config.toml
n_layer = 12
d_model = 320
n_head = 5
n_kv_head = 1
head_dim = 64
d_mlp = 832
vocab_size = 18922
activation = "swiglu"
norm = "rmsnorm"
norm_place = "pre"
norm_eps = 1e-06
positions = "rope"
rope_base = 7420.0
rope_fraction = 1.0
qk_norm = false
attn_scale = 0.125
bias = "none"
tie_embeddings = true
parallel_block = false
init = "uniform"
init_std_qkv = 0.0485
init_std_o = 0.0
init_std_up = 0.0485
init_std_down = 0.0
optimizer = "muon"
lr = 0.0145
beta1 = 0.93
weight_decay = 0.026
lr_head = 0.00712
warmup_steps = 200
schedule = "wsd"
decay_fraction = 1.0
decay_shape = "linear"
final_lr_fraction = 0.05
batch_tokens = 131072
seq_len = 2048
doc_mask = true
train_tokens = 548700000
steps = 4187
dataset = "wikipedia_en"
MLP neurons of a small language model. Each row is named by its layer, matrix (gate and up: input weights) and neuron, and shows model dimensions 64-319. Each number is 500 + 25 x the weight over its row's rms, rounded and kept within 0 to 999. Numbers have three digits each. A neuron's up and down rows have the sign that makes its largest values positive.
After each neuron's rows, "fires after" lists the tokens most often just before its 100 highest values on Wikipedia text that the model never trained on.

L7.gate376:489508567465501522500493496552515508476546487502469485542479478467468489507500490504507537505491532500502448497483446448503522505437490537471456500532517483538500525471500508494471472499529503503525500481500526509510510515481533508486475497469546516507500476469507475548513490502482532500489511523517490530496478526508502529511544520521535509486558519530524518451483540510496497476503487525499480484500498497476525467515439508503543496500486489510527533488506550483485505536485509458513482495535439494560498525441443530432501490524472519495499531476501486459506488479490541508443520516481483508531474507482526496524449504502503545525457504502505484466474491492529500546516476534433493533508464491514478507485547474460495468484511513455481525509519482535501488501492514
L7.up376:495518488516521516487506503467502540510499454483530482469529459513473499538516503515479488514514510513535512472520480533506535495528506542501510515516465470527513465468556498496488508577553508512503509521511488457498544508489475541502525460492531512470461517526504541498521500501454510516444469489476499498516509476504516485482471495514459522509516506450513510493492449494490533493453554531415523488515505478515488512540522495456493489520519486490518481514510515522485479503457508504532521496504519478541536493508543505558521477529513514476461568494522505480475505491505484434479530532489498473461496515503486481441488505501502502508497523499505494457510522518484514518483515504517500514521508512501517505521486488552520466509474468475537521528498464476484514489514538
fires after: " ", " (", " in", " on"

L3.gate798:537510493486493497518512492502463486530497534472498473487533521458485467507487543462461510509465541526517485479531457489475501523477533502457467446531480478490499480479537520540527475467555472474520516498467530531529496516497500498474528456469495516484485450520496480499546543489501485521493512501509509484540488489507451475465507459486454513482497499545487496507452538535521494479485506501522527508449504519455485491575487552536495477482520523515487465502524462497458508479496474531503442526484496507535475501470501496563480495487480486501495501491478477504509527448477533481534493500477484492469488501494478479468477508481528537512478544510521482475498497480481481517431496469505504506483552493544466465518502537468517494518527484549486524531485520493513507497520491
L3.up798:530514478552496483488495487526514467531509428515473500533519508486497503524514500527516529500453515519508516478540473520478546477438502499516496487504500547492515501480514522502501469501514484505481498465518509489515497492455512529471495500531476518483507505466549491467517484483493542527548466517508481490491469499493521469471474490490511533454512489535503515523479506537476528511504509506467498458502506511498484524502504497465483488530500520515448490492506547493491458533494468505512466490522555451502491477460506518477470510530458522458502521538459511513497539490478546498541508547480511457491482490443470510482521474469496520510474510520463479490519494511453513471526484482518493517471540558480493546503513497488508472491497449503504510457468516493494488474480519
fires after: " ", " ("

L7.gate698:502487491504517497487454492506507530479527547469473496471561491525509515491513481518496442491504514555514494502465502537512491477485455472521469474456510464476485495480471471506533520514490519486511497446535495549499514536473503517453513503475552508508492490503503511532498444481525511514474506477498473528501491532475496551524483487477526508483466413487531466508470539476509547488492478495498483465528550526507485524523513479499504498476502516501503486493502515513515474506504558465462518521473494479511511542487460463491514473532472525496530478493528522507500478442546490541470487513498493489507449482510539477542515483520446500489494498522513494528484513495509505519500525521492469520506487476506497525521525515493466505493493498485486480498475532484483512548495463
L7.up698:544487531481453510502508507503501530502524485468464460473492489516529460459494462516509491490491528515495521543490466522467517462438475539483488470467462461502526512501502508543545507522478498504480493522487485513502511509483523490486507485504539509456547491500477522444446495476528493541475499532526511530494441550507549529549497543502528472477470521519474498511523523496433466494478471515494482518537509526542466508497478520523524526480490515495496524546493513506519504539479491498497478514480528511511534457506547505520504509493513527489520512447508519479502490512518503489492511488508497484458490515504461461509477498505502465503476510502487467516456472455491514491536473449512480500503464486550519489531500525502519499485491517457510512450496542449508477485457512
fires after: " the", " The"

L3.gate768:473478530512479502506459538531514465516509518466441507461522506485485537528479539464485508511494551516479460451498489501501480499473522476481513516464482463495474447481528448522479469475520482498496479463504492498484507545501551484528499484521509518521487459477505504518465520532480518497484483518503481519508521530497489467514539522457499487519513460517506547514526520492481484492492446480488491474494522495516497481504496523515511485542487502508506465488531511507510546510464439488464509521506548505486474488501523504511441531467464465500505482449486513473511520504459498526460491464510472473464465474542502524488489501500522481531459511459458492460515474523497566456475489498458549471502532501491532500478490467501530507432527502500466499498488535499498496536513516
L3.up768:544503449523509525496441553522504530517527478530484514509476492520475525490494500525508477501541517498484518501515512504531486516481512459466527520553540493496491487499531475486501479491501466466533496540517449535553490497462568482498533485517556511465481461539453501525472530479492461520524499524548468495520514478513488525479494494469515504516464492487520521494455491531485498483553486491481498549526460513531441472510501479512503516445528452519539521527541516527507513449527509477467507477486488519462452515468488519512516486530467507526533460497502513490514498507543483478499459488495475491470504493499502494489502462445481529481535514512502490499486482462456453494466545502535514501511524461504516454470527493490502477509496508528479501507432457520497498525542479
fires after: "–", "202", "201", "200"

L9.gate564:494483459494519471464472527500492524538519543520568484478483482494511472480511510502485534529532461506482514462541428527502502501475501434513502474549491499459523496472483467550528484479447503519503484498495495502525478496488497514529502522547527496514467474470501525511515506536533504504529520512490448510503492550471504464509473506526465549521473480493509519498511545509503488512544487501491484510527534482483498508528526511494508480501482480514464453482502511507504495504535488478494510490472523516529483500428500517453501451469469493468489489479481487516487475491507482545499458496507490518488477503544528558470466457481490496457522508536504485529531470510507482529471540473461524511507530504556463466469500508547505547508527474487473503480474511565509474518501474
L9.up564:457517466520516509511521485526516491514502495517449550530509458511482517516481457525484501497512519503465497511523505494492525530516516458501480502513497518504484500482510494480508501534560503507531565482481446481480517487477472492532487497467481472540523500514564465474520459530454473506493455481516496484543534507558503525504469473483501508514501486480529445466496451534516489476486516520460509480538529521521516527509484482527463492525533491527475520520517531496479495536477542516493453470531500506517504522492500483503522509502459522490491499553500482511551483498498464467525537551514509512516457480475554457489536504500513467514508479447458489457526504466484482501524498509489481511509526493498499521499509502493509483467469519491464524496505518494492495491545501
fires after: " (", " |", ";", " "

L3.gate219:526536491479493525509512498483506521505455504524512493443542506508475499462508499527459498494495446458535513516509474488458516537493474524519498495511477523520498522457541479457469484471525485487473549516502539538456506511505545486487491511471507488456535493497516516463462527507466480492500463481511453468481485484508502527449493497508499505535495508497491496492517509535473472449466545501521493525511434448500516503501492540514500510516530511476515504505530514539524467461483463494507499499449513533507483434499493481488539492484496444512491518491513529458545458488508511482505495525489492493511451534485512499499453475463510504498490511497511516526499504519472487476517513509504452528502447486512503487555486467528493504523479494515507499535484546537498499530435515
L3.up219:521486479508551489455555499517495535513499497485501479465529524466482501450473503492492490513480504527498474519539489451495463531491525478467476480528530454482496530523513519497474457474520522479534491452491492496489516542521492460484476528542492526512447516499505551510509513468473516511509490526473499504518535488515475529472483492552508523468502502458501505513472515517510501463506536501540535464504490495444486485492513529524459500518512488499499511496538542516549518513443504496563497496533505551479509507520522510508525538478490546510496480538521542534487565512444480540526460518492483534496496546493503522490487483506464540511473509524447486476495489469494533502525482490533501582519495484474534511482446538483471506469483541509480475489500483534502483514475496
fires after: ",", "ur", " ;", " d", " |", "|"

L7.gate13:473493494493472534488503504490470528490502524472516475505494486486493484473477518527453507492495514476485541529483475538478478477563503510485518482502550504501459519495524502519521506547490527500522466520478476515497516519507457534518509476518518512513487446507483515464472503484462482540517509478478485498470519489546491499505517494478534495489513490461502544497462490485500492487499503523483518521493516519486509516503522497465490519491509463461471510544483484500467474501521468527507511466469535443511482488449482505414493533541483507501526496500513448514507436513529557504520528478525514474520523486530515495488468511437514503462536503497533519496510439529515515534538517511515543528462479473513445498482466495510520507516489504526485514496474560446487453536516506
L7.up13:503517459516523496505516523507485501496528458501518524461550503547488503529479475506486506518468540466467501512476517497512472543536494493498554512557501459461497494522562462478535528467496528514453494497498477520477524515504496517555483491475478495504504463510511458478507544467503492520524488491507518496489494492514496501498499495479497497485516484526449511515461469473471518525520496534478461533503502512500545556511449505561509558479493486477507520517462522504472499517500523472467506558514578508487529498507480499539481542515513505507498536474517495474502529496490427452519481472537492524548511484549490526514452489529508523487520470538492531499508478525497499507518532512487486517484480514510532471465493464472491491537475487519484505493498517468497462526491476
fires after: " ", "\n", "202", " $", "200"

L9.gate137:464471470526496494489485501530524467477511462447475511490456480511493496487512502493473497473475455523488540507520467486503505529516518453544521505500559470477480521517487493504557503498520498529505469500485511505502495448499510500544498532528510561523476506538533498503499446500515515509503497514504514480498506500534546502510495496484477498519533493487474521528524475489445480518519494489489484490502487481497451522516467501506474550557486500494504473521517486516526508578511514451518510485553502495551502516507504531488508500507466487482530508516499520541477494504504533478535511489488535544506491508522495525517455491458486482497509528469495480537452504482525496554453564524493452462522513498468487481444489498485502496520493486495491482490468516544527477476509498
L9.up137:500514508510507514536484470500453539497478546506521482526492516500464513507493488502510489529526478526480498505522497504477475537504555527518480514474507522475516521495486522541458522564486507547527494451459439501517491515516520496495443491496494447476483528507510481523501524458485507516498485490545491498506501514435543479517512480497466516483481501522538522466486527538537478466527533489513482487493549536498493490508467498481506487486490470506515526514483524502515509470524491496559527498485494505483450495463474509480509467475475525557460507498499476463492489510506506469496520488494487472554438499427522494442556475521531490508465458533503532445510478518518526487507509504520546519517475523493507528513510494459484554478478491471496546479503489500452539490484485
fires after: " |", " on", " ", ";"

L3.gate121:520500536565516481488476527526507472486544496500452508484518500513530498527524486493461426476519534492517524485477567525513519527499517507514537512511548492515494471479496527457491456544529495512539510479499464443529501455482483505528487496498505543491501504487480522471495532480514526525496477498518464498510498501536489504504520522463520479499432505507532500537519531512454501457509477446516480482486503496498471489465446481491516484518526521482510490513517503522534491508462493469499511526498497486483499525487509469492459517516509493514456508542422469509488481513482505513488511509539513522461510555520539485512495525548494534496517521499483496506472536463481520538440517489464528494503502496497541497523530466483568484495482496477493543451531473491535484518495516
L3.up121:487454510507500480539439509515531470497526528471459507509442528497493518508442496462499533514506533492474500511527520485553549485524470460482517511483489468486490494486526504531465467471480465532542525531514482492473515527533496500486534471548535515510490453468514522470498504544506498523532462471494526486530490482513507455503495501491508540514494494549499495497522489525513526547498502445473497516436516519497492525522501496518521504493477506495508506497450509523471497565469486480500498497496480483500476506464499492500490497492539548508494461544493534465503483509507481556452461502545501504477464495501486499537484500524482502487498524488483486538516517515490547578472479555452541532504499505483498539484575551456528489545510492467514509476466465520485479507547527
fires after: "202", "201", "198", "200", "194"

L5.gate609:510451514483506454484530495482484473495506504512507457503470498496519529467543500509484496522472482522513491509490456456482450525525484506481460536501548477493510497506509448491498499481557490526473554493487510551533508520496489504473499533485501544489510488500511492487492512511539531516477517454496538534488523498482488522486507528537542503492500540441519515463477496493509476510501517506474544510439474471470446526520500510456516495522511518493518467513502563534529474525514449515506541542469485517504509501514459496510477514524524490523496524536532471519464526486508501514501477513468494509520504549521463489470496493495504526518483495479540520543507495550443465475513531464551500480516513532495491510469493514496483462485463517508514475500488476499510471525481488
L5.up609:529466501501544520494508488526451485530520498475475505456503502517477544497497471548505485526456503494473487487497473484459493539479517524508504550515479470513494517468471523504469531464512509478492529488533520498495483460515548454468446471541471496466513488522444534488515550498521515507504506493504477487500517502509489513516529496514515520505508543469517496496531482495523510528498503486501489540525499510516541530526507472480489484498524531499482537443540502475516506482476507468522520518464471506450511511541493459477510522501531516514469502524505509517451555490507467478447500513502474503503453530489467472486542515472539464506453467509519459530536524497504541464524475512487507473517514508517472465487502496471509525531514486476527458561528497520502497487469440
fires after: " |", ":"

L9.gate549:491470478549481502490470444496522536526517509463430502508501475510465509503500490425475543546526531494524524476459427499519511520555511533471509526509514508509489463547485492476479530481500512522566497533507518522475536488528501493492505500478493514510496490508485487451446504510525498502479494492464500568502510539496508476522534487555527488521524458518512505508468494478491489467484505518482496508519515470517492495492461533456497477484542492533488481526512459521481518472523494555495491516502497494563508500482493498556523490484534502510495508500540531513547472511476465484518531538492518487485489512488503529526500471487513491510474490513520504490505460496532469500488539510465506507460524533479556485493498441455513479478504509499508466509500499506526506527510486
L9.up549:502538486544540532470501522499558481536518506552490461457535459526478505504512514501532506523478497492501497466438446498495530481480475521509507548516487483494470493525502519499499499489513518498513476517518486485509509547492492504487517518490496484500489474499493537445501486483483514481505482505499487471526479547531502486511505408524468510517501516502500472505514454470502503503543497503467549471500463557510509499562489496456491470501532464533554479521541483504544490510498467530492552485505508474493535476519475486485511492524523461518521501526467536524495488419478544522490516501532483510507529504521499459499482495541530512517538512486514533485535497524486477493501488497513518430532487508484479522515545526519489469510473506480534437495476511518495507490481548
fires after: " the", " The", "The", " page"

L3.gate133:509507489517529487486518492493470483512494486487490492488518479542548504501520521566500545490484531483476525526482540514498508484463531516555507501510432475503553494493520492499478501516530521467529504476500461507499540527522490535515533485478485447491522523520458499498484509522541518502466527511470479494489527521514524520483508480514487507512491499501450520514490500558475500481511510493501519467511493525515504520449470515475500507522503515518447535501493486516468490482517486560507490493491475489480529525493455521512502515530514524513532493495487524482483445499464483527508520497471547507541474531498509487474482517477491561509476487493552505498465467494474478518492539484507516541507500513475475523513575488473540465499496464511476478533511504504482487417533505
L3.up133:479493478502522482486509489455499490522471492486489486557515483520531507501459493520484491460484474478486473539568544511469464508440492529513466512534471481483537520458488492492511494524480511501467527548510522534564540486516495533503491501493453458486485493486518509525489491507475505480514477498505548519532507503477496499454518473519571519447473492515536503508482483493532506449497471469519525503488470542502513518498500514464503505489490478502511515516456522557493497497452564497467493501463503491493504498543508472523511548489508498512479483513446518471520494472487500478479531517525572521545496511496527528519502482531485500532466535518528497473501516473527493469503512485504487554503488556483460475481513534499497494487522506483520495512486495495495486541502506
fires after: " the", " his", " her", "The", " daughter", " son"

L9.gate607:517455545536500493513505516525512463500557500506487531494481531532498492490504536504518505514438494528517535506509506499540503516535499515501496503533521476502524487478487488486490495509485477469482441534485517515489532463463481471498490466485530545539538453526473484485499522510569542479515502470473507462461508538476526502501563493502535488509526527500494483503511516532457469484491474473539494515529449508489525516497495460493471506471544454481526485497538496484476497521505495511499492518476470499480514502496478477515478498487492496500531542476477497455511461502492523501529463462482544517485530508494490482501523522513504502527501511486544505521491473526534491463499491515519490524490470457474486472522520496513523465531483515486532503487504502531521557479498464
L9.up607:495500495507507533492487535501510519521491476527499471545468464483486500484488533531528502504489502508468478510473522500478519473493437511495495551513483452511482453507477449521486474534468514492446478505481494500511488497512508481511492499462513481528477500489465551499490486507504518495506456480514484513451524524476509530547506480495485561501501490519518554462470460511487520531498514493496513500462483518513498490515495447480480466522534498523549487539480501515461493522486491489516464505518485549495505482527442520471451521473495528490523502507521471453464514467523495476510477555488555470476511570489511502515521498487526494496484503488490465530427546515499485515519552569506501526524484519533490519522481490489524471502501483497551506483510491535498517527547519
fires after: "\n", "–", "201", " his", "200"

L7.gate423:491493496494490513527516473510538464493530538491527441505549491492485510496491531491449507492467476514479505525480487516484488468506506526516506516483502498532492508541503507513444545509457491435514511512514488543521495471476490458484546488480516503498475543495455479482491505518446465509501537509510507543510477511479501470508503472500555532557513522506450533493538507501511542489526539457455506534518495511503496520498473514513521513512517462493521518448456482494495471506546481509486493494494514454495514527528496513514484540437527556521464511517484493521469477507530539544521470490532461469522533421481536492494503504503506463541467478529546489504515556520482519520535519517495482514480502491504530503494502497479517474441493466499496465524543522503500486507506515
L7.up423:482521473510505467516489510487551513531516544483492523484524479510506523510526442492514484495515503535495521520477548513483517517488501490474551485472491480474526488514528480517505517486503506468507522542455509520501482511484534470511495478488458497502448497468495492491453474472511511489500494491467499490473548485545496518529447502521468544477523492503481530498464524461506521531518492531481488523487516498493531520464482510459472532483488459528484511520499485477544442546516504537485506506517503448476516493465478486494483462496475542505448560487478509491479460482543490511476538534482510506514532485497497491505505514517503552481476496540504508520526488464538478491474503466534544469534469531514487471511494507505535460449504488510494462531478457503497498519456477
fires after: " the", " The", "The"

L5.gate751:493500466492517535514544481524511498510510525471463518469523507496477490479528481520504492491490527520524480498517517520493479489514501511490458522520504439485510460460544490480504505495519494508480523464513475478477443498521518506413519524465507481479518478504459501499443476485496542515532499509507538496515483538502493528527464505508521492485457477495518495522480506493530481454499488491523488486478444483502531504497500485557496556478499556478537540531509539546509514497551521505500487480467519528520484523480494506448478559474485542521515497449506476555514517521518517458465534492478492523486519504536508518499448541482497507498500512509558493508493513503482474531501480500491505508502497490528495528502517547541537522440499481514478475502489505529522467513526455
L5.up751:518525491523476502480511485525479527514493566497494460501484516520458518508507503505468483523502474460455504534512544537493540498492516530495535527509490481446520496469478481483518518503490496488481497455526483475499464541515514481474554569512468522529496497513455490493485510542487531521510499505510466511519474509567482568476471502489508514515474460502441487491495504512495488514481520477492493467530464507544475525521482518557467518507499501507500486506499511491505484502524516526504478495498504472532508501491528507529457509505458523438488466512552505510503466518508527470506499505484468531463471523556459532530516521510458487502487506487532520479526522506515510493520497482477461500490520492501532544494529526520503492457535494489481440541460496545515441487539484
fires after: "0", "-", "1"

L9.gate165:504538520478533527497485552441493519519520495503506507451483530476496501441481501485503499464478477472477528466488496522490526501525504543491528478491491483515507448469499526504480505490526483516480497487527463490506493485520450498513533509506519473521527569504496499526493479510475489541501470500467462523496517504510506503542477518533535534553528494474520491518477501519479476500511560572472497534494494548498512522511529481508506544519483463507506468479492516479478490510446509526506528516548505483514502495495490499484474521512496505507505510509485572440560476556486507469511519484499487512524506499515521556500545542508517514499554476499509506506500522502502500478518484540481556540519497466483487530509482489491528507494491499498490508545497536468483495500500520
L9.up165:494498521483488479524528503468528458502514498485529499494525463508517516498501448465507473464520439511516538519479543469475464506547463511447504463507526513465511530461534522546500492475512505506503500519487506537483500521486429493504503499538509523545533501523487506524508482503483485527542510470543508520520506486480507528512551515516519532531504511554512532497498522507525485462515474534545472495524493488469513491480464474517502505527478502501490575525514500520479469470538497546470503537524512488495457489448478505484474519492543491527475505502508485536523490501471530506502482452514502526521473484495463456442510500530510540503527528491533524487509488476543553489491478485508493495532499526503530523492511477500487499516476493494512545481499528473452522549516494
fires after: " ", "19"

L7.gate312:502504464446452489475503556481476502500481515497454521521480506511491478512529463490530478474497505470509547521500476509477489518478513495467521486524518481554484510516465482491517517518523504515474554495488491536489503470532484474536522506468462486527494527479485465471438468524503469440487505482519522526510501531532508458496498507501527503485533506500474500518468556563508513473506496477491548486495505517503489446461514479563523484535486480428500497492503476519507490478517537511500484494513493486439551484502498528484498518473473505494484505529541495475511498523535488512486496464479478471494461531471518543499492516472521514498508541528476512497491523518527518551538510487490465511531500528496503493470499554498551468475472480488514551525505522492545441523532505
L7.up312:514505539528490515473539475518477516438499510543559541502505498496519533521467523495502497490518527504491515468504506517510508483503528471507498468464511441484547502544505471493478522496456500493550456500479459524516530534485531510518522477491490448504522505537516467534511496464506491534522503528487497490483475510488503488518534493486509485530526520485442475485494470506488493516478525515544466520490534477486509517528486491471468497523494491532532543507524491512461473525512500490498550490466491512478483517504515477477536523506486526497505514485480538526505495492509503527496499520520504456531518476512490498507503475501502524486499488481523488486497514510509495506502445505489513521462558511507485520544517496535503491549524498520511491533541521532457544459455500
fires after: " \"", " the", " (", " The", "The"

L3.gate432:495464510500521516542522518492513462476535496528520520502506557504511508493475510471541447529461467478510466446463515491531521481514485497520485496529546500498492513440526515463446520500463480481476492458530519538516526479478484531509460475503514494508469450468484508459496533480509458481540516478484527486530490489508494525544536469474497537529483495491476443533542529511492498539461459523513487528442477499529550499480519483495475535475494514513486531524534509512487499451518505486506471505472522548514479487501497493556490516494512489476497467502495536515519472491509518523537511524508474531488513490534516532519462482467571562522507507516534511511506480492515510511493478501502516503509567495518491512485514526485478503477509505480522518485431501511511489489529514
L3.up432:537498487511497510566499510532498497486474492520456522491495493521484505462496502452522483529468499476507437465487492467530509504498504537462515477468515493461490518459528510495462505479493474485541512484496522528457509519518514466488494506494491529500481495495504525491521479482508471506517503527495559448539524525529502506518507519477503541515495498529463461515561514510532495497568472499530515525473506518478525454498473517480517542457508489521506492523526552485524530520465527479513502477470529502509526520498503498500486462495544509477493484509508516521481439508520503499492476489504484548514520512492460516534487484474520513546556531517514470488510507444491518527472489511501536514531523505508491529469497492459488488472530441505479477463438523492504500507518501
fires after: "199", "200", "202", "–", "195"

L7.gate117:505500548545529500435507520516504559494487525534516515534536532461535518471501474533582486475533503489513508490478500523500482499505516513495482466513485455468492473513522497507506516491477508481521547482503519478526494488539526527514486458504495495507510532469474490481529461458535494468506495486522500533469536498449499493490491493520478522459517507503548529546452496520510499500505531531531497504472535500501534550504472530486511474514516516475525490517503501525508466499501495528517488495466480523517443524497545539507471517508476496486524476479494464541479565529516468482502517511485498520528512513510504533457481458480472498490486525489471513539432450538481525526514506484504524497526512479471484447476519531476484552474499570514476509487493514502491466502457488
L7.up117:509501505505495454497472530541466530498461499485522528497504522496518518494490550498473464549497492545512520483486541498540507538502528510504453493505533473509466512511479511478483463461547481445494476521544464493536478488478497504499510479453496470555536527478487500504464472521487480515487547537491462470494478499512478524496495514476493496542514506512529499489526487477520464512514512555454517489479467498478493529530579473475508491467496466523520534504467468502490468495454498500533510466510462475485498543505508432513510545496482538493471535476480464520507554495502517483488485475512531471514532509521493458539546464511498515484505511495477482491509453482461526493486468535520522473477513511514484493501456522510454490531459525547491483490485488506497512498482492
fires after: " |", "|", ":", "=="

L7.gate482:498444514475506506518511545496501480526520477507500557489519489530462474508447524454507489477474536467484465490500502480494495500515498472501505518485489462519506470504504542442513453503513548531489482485525506450507492497519491501516484528523521491523542471539498493486463530540504473524539513478500447487505481519490503484515504511487562497499474513511567523523492513492527492516490455481511470494494508524478482498556476466490518550500477470496501488506536467537486466467515526478512532492452476465519527483483514487500559486504503517507473528499492512479466475538461544509470540526519484479476494520522496534508497459498521503458515485461527470505528474522522494501462480512465523464478524498475493484520504515519473515486486486455528468493469468478502480548542462
L7.up482:518471479509506508524493460483487511490536509483496524493456519502522492494512516449506528520477498475513523544508523513513507490492479464484495514491523469466486468502468486526500528508494486481516448489507496495505515490506510494485460475477505518505475492516504521536446414473495515530494487489558505461497502485505483485519510527505485516489518498532524464525495483488478527507478479500489465533485480531533514504490487495491500459492500505475503509577487510501502518515492509485496497467546497536498519503534544538486477516506484520504510479492491516543497509512529515468473477432481476501543521530459522467525472525529457455472514515501506556534489512466495484499493486487480484520506518479502497552457516541449514504448527447540466502511500490499525544527474494
fires after: "–", "202", "200", "201", "s"

L3.gate193:500500513508526507451444477486497480520505490548497517510525516530503485492548511479458482526503486542532460513541487509508473512537537493540516495507488483462494458491492532490500507455470500471458500494486499500482463498497498511443546461475475518467544513471487501487489528536535498538509457515510493507508503479503496454478504499471514517500486532475512492533503465531469497504478499532473474524522512520493515462485512503479483485469464518548483530532497465509538529462553495534515531511486466495487571486484474495484525497527533499500476498527508515514530491472541495502540516515493534479456501482507494465500543482532516502540539501500477484495512462521467500482531520458520484537495508515534460473467501508527535458502516500495500498467480488530492522509496507
L3.up193:487499525501499532482481474491531451556507496518498515514476515500506506555498552482456528513506512506532482505487540487477494520496541523531523469518495470472497485478537542500461506481464497499492522480448491514501451512486532496488520484495528494440471521520476493503496472509512487514520443509509507530508514478541506459502518485500513516538537527506525516518439512489494487482466493540525506513486506511494503510494508525485478457490455455480478490521481514522509504466514490551519489495500510505505519494464451523493485507501504546485478502499513510560521559497503505503539500513503540474464535492484509496504511453531513536479524480489494530545533500509453546501535476492511547510489468541563467542484512545491526474485509516442479509476502518520447491523539503
fires after: " "

L2.gate379:504509497470505543505516456476525534483550505516489493483481535517557508519554543532503478493485516480534511505524488498454512516499499526473507544515534474468502517552531475504521496538539515462487496493519507455503500522528511518487514499485523485489478557484499505495460476529485511531510508541545462476509502518522512494517555511480526486503516525519510540501491450523499490475489481502496500491524494541499478463472500489531489532508508493530510485464473513464573551521492492520494557458551536499501486520446472508529474499496531512484493473508523516507534524491457487482487482518514499492509497482491510496494516506520469553497518458464497469512533478506510507537538467511546503549526531475530538471453500467545524489481482496506527482492506500489537479517478483
L2.up379:536508480549526499484485480546479542496472485505538502495479487506503524535533499515495515509452524486529498502498530481495500492521482493477521500514535476483530496494541451516562510534495458482529462506482491414505457499471509487508474515511488489468470520511523504510502496499495574513574470464513505506485481567505500521498498445460487494472486486494470548524460498526546487533484483485489551468481478478490488440518487513511503512502494475499519497488488499474517527464508500529522484475465495468508498498459486499474526530486524532518513511490513507535499468462511500500484480495514524526450514467451465502518526488492493519438505509493469481502540497477516491514483475528523490482473514478504485499454461490487443491504543560468507489470483518537508471517510463
fires after: " ", "-", " ext", " Qualification"

L9.gate750:518484523542510525472529533506520473530492528489520472479500543499496513479518518486454507509472549488530495490531491491501502502503532516501548479492565450553534526485549509554467498466505506484520422534491451474477480507501520487490553530513509490515516490471514484521503498465483465467510449499508508537503492520510490487540473479514479516468554517468458473512496509500495484518493508543465533500477514488541494473475500466458512488496522477510543509497504491477498556504488505513486507518516524534494505515508489483494503524522513500501507530503514504437503476506503485479485452525518443517510516497512536506483528500500539549524526485510451558521500489514500463512479518524486528499473483533533511524539486506490474504535468508495468528476509476482483503483508487
L9.up750:481464483497504466523559511497514534497529462482459484471515525474474515492493507505522467512469469525525496474521498509480487511506503524544486465502536472558527520497501505492506537468568497476536493493502469500489478549487435497529518523532499489531543540531485448491531529504513526494491487465523510500518481500491490519488479504467504505477482475499498538469491498525529529501483511528529522502507552502525540458469499471494516492538484451543465520511510475499514484496506514511492544512463512511487500507472495502501518467528493531505465518492484500488513503487521513496493466507472466491497477514524524487478482510512417515502495512507513487474493506451482459448459525465481483486485516527544479478537535465519511518477471497506515500495508473485488503500505467
fires after: " ", " in", " the", " by"

L7.gate535:554518518542490492510476484523508494492513471468485494493500489539493544476533486545481516515500504489460512512473489543454508471535510502525492539505533491491497472528454476532509510486515487435542544516530487514517467544471466478497518472509468515486486499541525517488463474508434490505506468489510505522488552540479507515508500504484520483529536466502459489561535491501523504483474536488465555534483509496514517498498486520498464524490465510513456507510488464503497483478506507562476482514520519443490509500516534484480504530489516547527468497475548502514480435515504527511536526515493499516494518520499473508495471479522510480510492470475502528459475529497524469508460512475515486471486540475521555508508522517517518475463487461477529501528502495505483530508487440
L7.up535:479509516528521476494490507489541518494522522473507504466508433485544516497518516500503508508492510505511550549519510492476478488488478484515464529527486478496525486512537509473464489521503508470526492496534495509526489479480512476496532489475509513498452519493476526462447552499470486517512516474486478498470449565519529512533507499500541530505541487503490563480467507488487528522497508494529510494518502530509488498517495452442484521474480449520545500523502526513551525543543486471484482476442515477493552498479483506523525474463520489497511534499516493473491496546521546480498490497505461466499519493506544501475474498521506493480519481507497490447486494504464500508497497482562538498496497473567467452498487466558531484508505488515534498495515509475523452534469515
fires after: " the", " The", " his", "The"

L7.gate782:475519501490505502480498476520511475513496506507530495485483477473524533500521493454511494545483477509499507521484476502516512495516504508481547525521516487488459465495477541501494536544465555483533569488491480536531512504508528458468535505505491466459548515461459525479431482500502511479472532465550505524497457517487514475521508500477490529523541525498509493502528474523521504517494516480517498470501510543492526455475474521527497465474472550496504536508491525504533521498538524491474513511487549550472506532559477500498484504518478502461533499516507500512518521509500484521491496480507509478553480472516546527511496494507472508519509513487539536491471480539452465542537556485507491470509442484540523524511518495505501542485502468514508500504530515549464519518532492
L7.up782:504503497486482501518485521512525519498484464481539501530484492493497585532509462474496469538474480549491532542505503490510514560503479520529493541498467485528521476520489469479491511511494498444495510476506489466502485500479483493469487509503535506466498504480485528499530474514487486478499531474433496469512481489514529527491506514501491508512499481511512488470516472492503533511491509525459489471515577524471534473458504524524479498499537476531486525525514509505479502507499524479442535520507550531495516481471507509412498495481472512493501498530501528522503510500492440518496530545485490472533464512514488520493526531517517489510523478517490514479530506559492496501465543474484519505497486489486477526521525460475532536465470460563500503524504468517519516528510482
fires after: " the", " The", ".", ",", " where"